Weights of a small GPT-style language model, trained from scratch on English Wikipedia: a variant of Muon for these matrices.
MLP neurons of a small language model. Each row is named by its layer, matrix (down: output weights) and neuron, and shows model dimensions 0-159. Each number is 128 + 32 x the weight over its row's rms, rounded and kept within 0 to 255. Numbers have three digits each.
A block is one neuron, or neurons of one layer that tend to fire together. Before each block is what it responds to, as a language model described it from the Wikipedia text at the highest values.

Description: Prepositions, mostly of, after quantity or location words, as in one of, out of 940, the north of, some of; also to, in.
L5.down1:039144059118108159057117072077125157114135131142124141149091075102176138125063092166148137089116063097148113186140159080114114124139100152017172132046160109089134121166147084160127121130145157156141143078178134093151157149149106203114126109131123088115173156158172084150121143195121110062136162121107172103162113170162133124068123131158146065116095143135120187123121152142126066115142119131145072129192118108165118082120120144105130076084159130144154069156138125150098130068124157
L5.down59:148073157227172099074129147148144098154089163152126089112129155098145071118160154114100140148139174111113140159111123154117115202076149083177107146152180158092160100114131123116088096122154119141156163125142124142102101151102156057115114147120095183092106107069176136126119121127159083158189139154068093143131150157080125071195118172156164139137112113129081137071120173138110159068133147102156162133096083138104124165154160093161127074118129186165148084134113122190123125076104163
L5.down126:191136068173172175110113140145162118188050104150095120113192127138134166164148129116108116150108173069135080203115073121163082170123120107184112142146144085172116123168137144125154135122185094182111110125106061138062057164113095085119107116145107174099123055110153138136100166117185090155138161079144116069110151119107102136167160148182182068173155125142171107087122151099086117107064065126137188158130139130140111095122146148147123100164113133105091157181146123106137091144141148
L5.down1006:155188138121149133145119146114125176187175160094105140088156190130124156231100100100146101133107150060080122137170141151091142109075110132076152127132095176142078158153110116086165137137089134137174102114187135122104177134139139174159104130113157118112171164144181105106080129077139153095160145145115170083138178201111075097115075176141145133129054158136114094121199137119163088101189147122117129126157116133121088105135144173123130162094047142094048098110128129155142154191135154

Description: Short subword pieces inside split words, mostly consonant clusters like st, s, fl, as in Lip-st-ick, Inns-br-uck, Typ-st, often in names and titles.
L6.down20:126131086146152136129160123203099113152096116139101126121091112183105114128133138138121131115132146133220125125081177103099155080135127127198083150153082153127139124139132109106144123137192105077096131177120107150186112113089087157123145116200121049144114067183139118072105151042143170085126095121153099065173162086170090139115117134089118130130154103118134118121101139144146090152129110106089129094115079134133144103180120098110129063144171067124182115145139143117119104120172113
L6.down31:136099173071147126140137085160138172141122102151156119109149119173142132153125168103188140140070072116132102144048093099146167131135085149093148214115111154154093157064126153090090120187115123136122134131108126107116171106202124092143113125083117106173117118143185127119113179170120087064169116145121137079125117120189126140089110162114114088170144139066148144096061171097125088137144141141101184145107121140134149074132100168087175151178106149103103154119106102119078068157079121
L6.down73:110154158086108159162138133116097167115161128066118117160100151153129102177143175068091127156146156125145109128068143154125207152143078111084089137143210079123137096136062120097138140133154094151109099106158111142136106085124190119149128167127105169060129087124146074140129108107177168174110152173114071197082126100126158093056118146149119128106156124081127125175100160111118178139104131144116129131118133094156112176172110170210135094119154165145061100129118167053149195130152112
L6.down131:132115134104163087108142132144106109167186155156146145179127118123128183150136103110104129122112116152156074172082087110137152097152112162174182149119106150091130114161109168162183120119105079062128123146169172108089153110160109098097145192236098142163104134156125153150108090126146136110116159141110124083090084120130095142156111155186145135095136131135160233092107186188155103129110153115176060132082167151108097128143147115109180097133157104160111120107108111116050138136097163
L6.down190:108130075136156119101104161113141154137140151133102148079063077109112111095096094130111154112121150126123122162133037130098150101125108136129094096160108124144111165128096132093042098107103142118090148135169111170103158133152160090128124179148169107095135136158140149104152142187093140197058116113081101214120171139139162126139194148088164200126166102137124131076152177146142178144123117111114122133094149115118105131090120109143095168150139176146131117138130169149167123139121177
L6.down479:091118100129135108119183129115115134141132168139139169125102158147175135112187123160061141105158145175078134149123182142171182152144106169099151129116148080144133130115137126095170100111125162108117172116114091070148185077142122094093174134155149165126122109184097148111109104152097119090087140122152158103102085158053203166102144154127175103116101169170142196103155114160109134121123200101123154135084099099154107076037173061138072111122141161140149132103153190086118173144106108
L6.down610:129085142101097097060153113109111113181195164077164165124130157139138117135170116130117153108113105086164141131170139098155127178084104146119122138131154188072197122154127133070126100112122134150057148178172142137111154040124172151146141112140151128106120140132162139116096100123171119097107124143100153139139079092115171131127069125141189187149187128139145090080088130111122120133113113135145126134112077129134136081049094107150128156168113137115105071111139164077103155187117146
L6.down760:132109085102135169148164150189107059105134129133156095173088144116110084120082151156101113100092119148191171180093088108136112149146133096102193156096199109118080102064146130085168118132145122088129124134171123169128118071080121157152116123124152178108126064180073129095152130154153161086116116141151114195124093119139126115168141097135076151147153195071159154148096230092114119167080102142152127060136088131137087105148115105200171080088168121123083138194223115152152128098105112
L6.down932:123085135134220162155147082143118101136126170160125068148116109083103110163113189099143147123108173100119166172108167093223111157209083050091139164105143157100132095146151162146151151118153114163107121087118081124157131149127079074110116085156135122107167072106054109121074081106103133115124081176117107177099161098169073080129164131103135087215128199109176145072106094141150133164144159172121078129119103122153135092115116122159130194094110137192095122166115126140122066090116135
L6.down1003:100118159137144128098141126222112162116164184089123139073152119111149126143112129125167128135149105066152125147119070050161067114120137101123180214142071080111096168116107096135143067159141136073115110132130127075069101103134096154147107162158129164130098143101106152103125174136100113067189130115138127088127116084128201146104123168129116186104096186088137136120080102180173148123136131066174100095120149158129106126170159123187163105068161159122139126118102123126138082103089108
L6.down1026:125143071098172109128159074147097121072137132116119130142144114137127103149119170128121091115066153111179124100110110110068122089165158138169097161091101153108159148115129148138152099155096122110144129149125138131215138080168112122136117128197101190118086166166167130052134113163108083111145101143097116125135111130142167200176085171134188155119120072145129138144128131165168107145142129040113079099064085151073117115154108096154100053173089170179098167116139114154138156172127116
L6.down1067:043094222111116143097120079154146118154171111121094158172119153124140110146199138070124152123137119202135105153114136141162065176128155102112104127149087120222174114143108151133145147132125077139142100110113126096141126099101130122126153079190122207072155120163118201124117077106087161148082093136160149127102108087138151182111116185118157144126149160145152087054109110108147104163128111141109147090119124128096148107141125108080108108061081077143141127165113105091130142161175117
L6.down1084:076118052148152143115192189171088095082111146092109153090086117176124134150180099093108092091100151138155153103141116193086094109187109107144102195069116112111126119096076185079107108180149142119106121145085096198105106121194158132103128134108141144151082139156190119126161114111081171145135112154115137124119118135128120141145141120114152129126097104117106196105115160113135110132100128129145144140085074152107071148070129139147138154138090155172071115113111121111105144101117069
L6.down1229:095081125096151167120113156121131113137150150130072083168124139116128136098140129085153097132121147138111218157142135126142141075130111141095081065145118076183118104125168129129149167087151154086109130159164127090142127116118140137127164105085157134141149079094107111119176234139136111180141120161142114107152167120145123131071138128135131126106096157112072079128167066110050058195094105120143148131078124183078150147141086172147126173159132120155136079165119163122136132069136173
L6.down1232:134166103142082106068073158102124210136103110138109095109091130063120111173161096146123154130181171126169084125144157099114148156136075112134163137144134098108106095132131125114108124161147094150069108105141057139111140166100137101127150139119134167076092068165110179109185080061121208095142142163120139181085131088163149180121133121143088142159134169094203214125126109097126148109181093116107126116173097095064123163196104120180101145178138045096141071145176107096117135094140142
L6.down1274:127088086137123149195074124143077138093129130157131157150175178116146129104081109130102156116143080102066099123163090147107155111113096100134154125177139178104063129159083174132075151194129171073153160140179144111143075069097135129147117146126084110121063130116149163170136133170104164116090096142152103157081092141124159132138104166128137158143118144152078159119093084138072163131138148098104158139080078182107135149139123188147111151090128112128106111134146098097150089148091143

Description: Short subword pieces inside rare or foreign words split into small chunks, such as Inns-br-uck, Gamb-r-inus and Sr-p-ska; also couldn't and did not.
L5.down606:113171128060145082142176108085092141069140133093094126155128133124140109182117142141172096124132152142220160138133125142166165178144173192176140179083138123130167042156083136117118129100143150090134113116117137183066116102108064140153062147145099182094095146131090137118054169102061138094112136097086149137105055087138189134118127155146140166090072109137128229125106150134149144165140159129109148118214121105107109109183103167148128116119162137088117111134148138116111103170165208
L5.down925:102186152122141154128136144057109148138128120099174132155126154133138115082119122125119157093120093097132171118158121145119147144120086209036109072131105122130142084108152142113142188080093115126106109169094127099188139138118130208123149104157105095165165159096168138118131085142095110152132082090169111075152115180111037188144162123158127133166111100092134093101090135142158129146181120137141068208103114075122158154069156124093150154178105176145095136148105137149093117112132074
L5.down1102:128091165148181091137140088101147103148105077147150150122157151164127180065102167140149133142138201134105128133126204114145183136144161156172095146147089157188149117112091077134125115135087104198109116077104143166102168123143155117100120087141130145167175132119141182135142082122106169099145119140087100085083099116131154140090168157123088158096130115096134177139092146132213116153124097111129104137142127166148142130112130129102134096147084174120078138136117179155114133113188149
L5.down1221:131088159092143180141132102093145122108101190140112180131158131134064162083121109167066056124115137156151122158106161085180102169099152116216089141117137104119126148100076167129141118162095083100108136171140156126078136087165083088097147097138183107150076131091104153126102149133134148106092126072093158134165154121151113160154125150111145104157117136138144173111138136118116080143207133106125101056131155143171075156131155109177139152146117136159106110107164117155128096068170105

Description: Tokens that continue a just-named location, mostly the comma after a city and the region that follows, e.g. Tokyo, / Colorado / Prefecture / -ville, plus where after a place.
L4.down3:118141140094114128157061110154168114101107109134151131117083118136161119084138121127197123165091093150177097130133147143106134094097161154082168104170151105192113155170134136180160115161126138120152118143111147124123150101174123158175152150078101118164097150154106120128122142156092132095121083150108127138148135115141164148157206120157167095157147131121135170058088181103177097125137161123117155138144097070134103070129126099111140020139079088116198136109170135134057172107137188

Description: Word pieces inside a person's surname or middle initial after the given name, in credits, tables, and prose, such as Talal-ay, Kalt-ner, Anthony A.
L5.down46:195081159127133095128130143149154106119134121129101174146169089110096186142095138089066143132141125140156157065168110102173117174134136171149099187135133153156153103135155132123138128129087113109131123154090053129242102135095184096163090106152120171188134159157092125117128106168130128137133101142161122151139131034108095114093190181105112198086126203099138094092112115113132123164123082182148146131102129093115083131134108102141134203099067130115150081121093112115115128113158157
L5.down527:049138221102122123169136123144106101101176172076119124156107108123189140112121121149139119083170124123160183127109154072130104118132123118148118153091100164118141141136144105056091161130113138127162169126135141149142101179106146086130139117201116172135120092112100072154147102136064097182135164153120135085125082102147105089142145183141119161125091169141124129103085156127104163183130097137112180138113087098165102127144160122134093143106000126140140153136150159049074148147134147
L5.down649:106114142085112095130063141112179117133122161072109170148167137155143167074139062216166171078120153199141163167132163067087099107107161092130166121098122123156126090123151114120100093138161099183155110148051132125102155117177120082128123124155104118186151163112112148114122143155139175130134090174118097110152150093138112158105103162109134106138141131106112126166118155095134082145120123124158170185148140177151116125146200140146126079107054100162208104150118121138095120116172131
L5.down1271:157106170135119060098107099107103172153185119138086184135122126140159173136100136073056165094186119122183141133136134076167138152140137098088213135158083145161131103141133103098157150095120086122163106134131171196132144157094162142183092128097083148147159114126134126153137173126134171148120063186118149107222148079107122123129194211152082115114140143133121117097091096130075083172135085186163133140179112121108082136155114154125165171114135081116126106163179145103069123148214109

Description: Tokens just before a broader place name in location phrases: commas and of/in after a town, and the start of country or state names, as in "Portland, Oregon", "region of Gujarat", "Arkansas, United States".
L6.down82:129153132188150151094112095108087083124126147109156150119131117132119070122061059067167092075127138109161131111109179114112118127111170113131151161081129154137183164120174108113155080164109116060219049116161095122133126118135151176151118140111070153086144090166130114068151162080138144169135144125147134139121098073128160116119186112097135134123152085132139136113135156184173194136112157097116148090137107177154133134171125109100117104202128076139134142098095066131087097133152131
L6.down99:149140059154097158145115143057132043120162144111109163136136142146102140101128116084080115110049176143098083079129126106117088190140132123087126167090118091125157130099176171083138046142102094145163118132127145063141138137187098149163141140181108210056119127192192146155090136062164100193134112112134105144139155159170154141110205100160086122130123113127059155070148103141152146200176157154152211138104100115163096139133130100101166137153174131170131084111164127121125128173117139
L6.down241:121143163171122147122115113164112085115118083164126147110094116181183173089079083154152073094158124158116154109175133092172172074181160130141100069061107128187109101128108122065095090180159122153126138128088165143102078111134157132120129109152182174149145122188142169148112153143181117105124096103134129150094112161146102122160132169157096102089135229078132167144120154127144131116146203110145133145099075104146137133177121081130116148118071118119158084155131158082159108115111146
L6.down274:116169113114129110137115127113116135152170173065037130171134092109123137166139119157098158143132092076141122142100193174142119103113133148124130127144092093140167157176094116137141115154125158073158106179136138072102126134142103166205149114071085160130131181097207121190130133147204094153160082168122154089178129167117103162132168158174106111150110128135113096152094162132108075102121157056146158116146093154108107093102124098136079096140098111150096112114165167106120071119122137
L6.down299:100090172175129192141104094118154093093093086160153090127176160104108162132215146127099122087111180118141052062135084143121104098137167139189117087142158119103118134105172113156182090123177106142112081109101168091108122118106107167100163167164082163148145123110144175124156131126106125203111118067091117160115126124126059166181173096186076082163147097162145107171141119081089133110104092099105126167091112117143080051163127105137122168119136142180138182121074094199149111109112096
L6.down333:122134164050097080111160147108113079109164136137080126180118157125117114128066129110072153161145146135158170126082138148096108116152124081081155111063087148106105073121095098146153078127139093122113141166075110126119120192090117129151203144160127193074141101131090160124124144160122150166102128140197122141183103094158121176085062200141171158092177154189153103173136091133115101113137101142153127104109165116122091142132154122120114117093086117097117064165137116107152113168140106
L6.down379:060129175136130141144082104158136071075167111062085173117121125181170157106118135148160111122172080123151068114158117056083143158137142174114112131099120136176150149141110139151139121143135160115110096107116172115136160119113118136173124167131123148141144190119109086174117131107124105104147070081095113123145148117120085101084186154165150085110106087133071182149125187103138128127087170149191143102139087139113078107159137056149105106085068135159171134099171151080057165098157116
L6.down456:169095162087151117144136157158138177183114101096123142110092192057143161195081120149126196126146104111135185130160196092140193141169120121059112102093151095137139152089140114121133135175169119126145134160180066140138138151102137136143153169030112131089127144088179072167132207084087159090123190162105127114154147158134136144071083136125195113162121118132206129110089201094156034109153088151109107133164140096122124155082134138123136118142120138153059076135081178139106117153085130
L6.down623:122120146131196148116172136183122059184124197106032113121140154117094078158137135176124151118123080124103116112150174083111162134099142115120133168055080132139170177119146146181149082130155108077150157139133147151102154132116131127202175188146077167120154106102190112122105124127073084176121094113196164134155115157171095104106110064168119088103123116114102164094153134113148135148142160063135097122113132149122173110157163089136103133055114146141147143141120173143042108142098072
L6.down665:158110169092111088154098195119134144192167140156166136141152108127164165124148062111119174133034131150097156180143073076177141068125170100162145143074125146090130134133118156135141184133163126203122158124150139149039103115146077153183097201162183177171138117151160118108100101152069117167128138164096209038112139142098116126094105167074111076159135151108111128126110077127083116064152141112111086154122111151128161084170124141183110148169125140107128107184098069101150105125181148
L6.down754:122133089160123119098098154134129090109128136176126082119104141097123079148122149162151117119107113159046128214159142127168115078104138141134151189163133170179176146144080073105156125125110140085167133081126117143106128121082120077098118098141115052121174094113148174123091138097160166080115113103119136089144157115121178184172090119140144158145088117050089112163101111082172139155124161137124129217094125174095138126129171158147088101137113124178106212047127086124196113116078057
L6.down787:096159114089110117134175105206084170113171145160138132112149104126151170099098149135073149125150109104149129119117114102180127100086086106112117103091128110090094093202151111216130157150165096159108082088098152142153142152119132110136158096174109149158144204092132065180089118068100115146179049091145090111136108050106142113167147110166148148134136145161136211080144159141142178174136137120132131136084053189098138174135131111148146143130145119183122120144098174105124160151085108
L6.down821:196141130162148060129195164095147112113143126126115164148090112149148103140120140135087146158125169116105230097142045121080041148144165110132115149100066172136134139142192112081138155132117165149114138150125061112157139135148067170165109183090075191178102067150140166106133076122090181116152134105173203141044087146074154139099167108098151164113173133141147173091160064151171146154108046086143132158105123112132079128114103136147110160159164105080152076136193137183106114171145106
L6.down1089:125091175113082132152200151140148082104116130108135108112098124136077154104110135169126123170093172077146142108139153111221180165163097064037155143184131083167149165117125143078123130135151092076172124086105129113135137139109156195131129127113124087115119118103105157115136116114092160109087109138140170237160139154096104132081126080123140126142128051134126083147147077131120057170160138164114138105166091122090053148079143134177153176137102186148140189142122144106139136119082132
L6.down1158:180117123129127105154135158140138143197143175089081169100144137123166144080131154156200104161106148149117137162144141182181154106126132124104134187138131103134168100167123122120136104101139105122089163100162140130078097121126185141160154154136123099139067212128103081131146172137111140111183032126140127139128123163146108050098142137098107163131098091117091165121090089179156130150077074103112172125118082103134181075105096177111086097089090130081117139092159088129093152139147162
L6.down1185:116151112108107170198120165117147079119155089102093119151118125088093111167092105133080114145132139140115071155140112156152151164141106161129116160162101163124179130122204091112124133250140197089095176177110154110121187113149089146122144124131099143110200130132148099125142105140145182021117152135137065111106146041116103111163179123132140145075139088169070146113153146126085105116166134112127101165111107139140121162157207080083108182103134137143123166130098126126070131124113151

Description: Word pieces inside people's full names, often the first surname piece after a given name or the tail of a given name, as in Ark(hipov), Lizz(ie), Ricc(ardo).
L4.down221:191093200062145088093111125103133122141144124137054098143154140130099142125105127148119189078106134141159211113084116093151108169130122070060158214141121129095149114136113102106128093085114108119134106177092121170139174138079164138141114123140130180174161123158119106123118161075116111133154068144148150122190144075078102169166160182155144162106125180142194087108146150151134124154069146141169142133140137090120107158111195181113145144147082144119125098132139189149094160156196148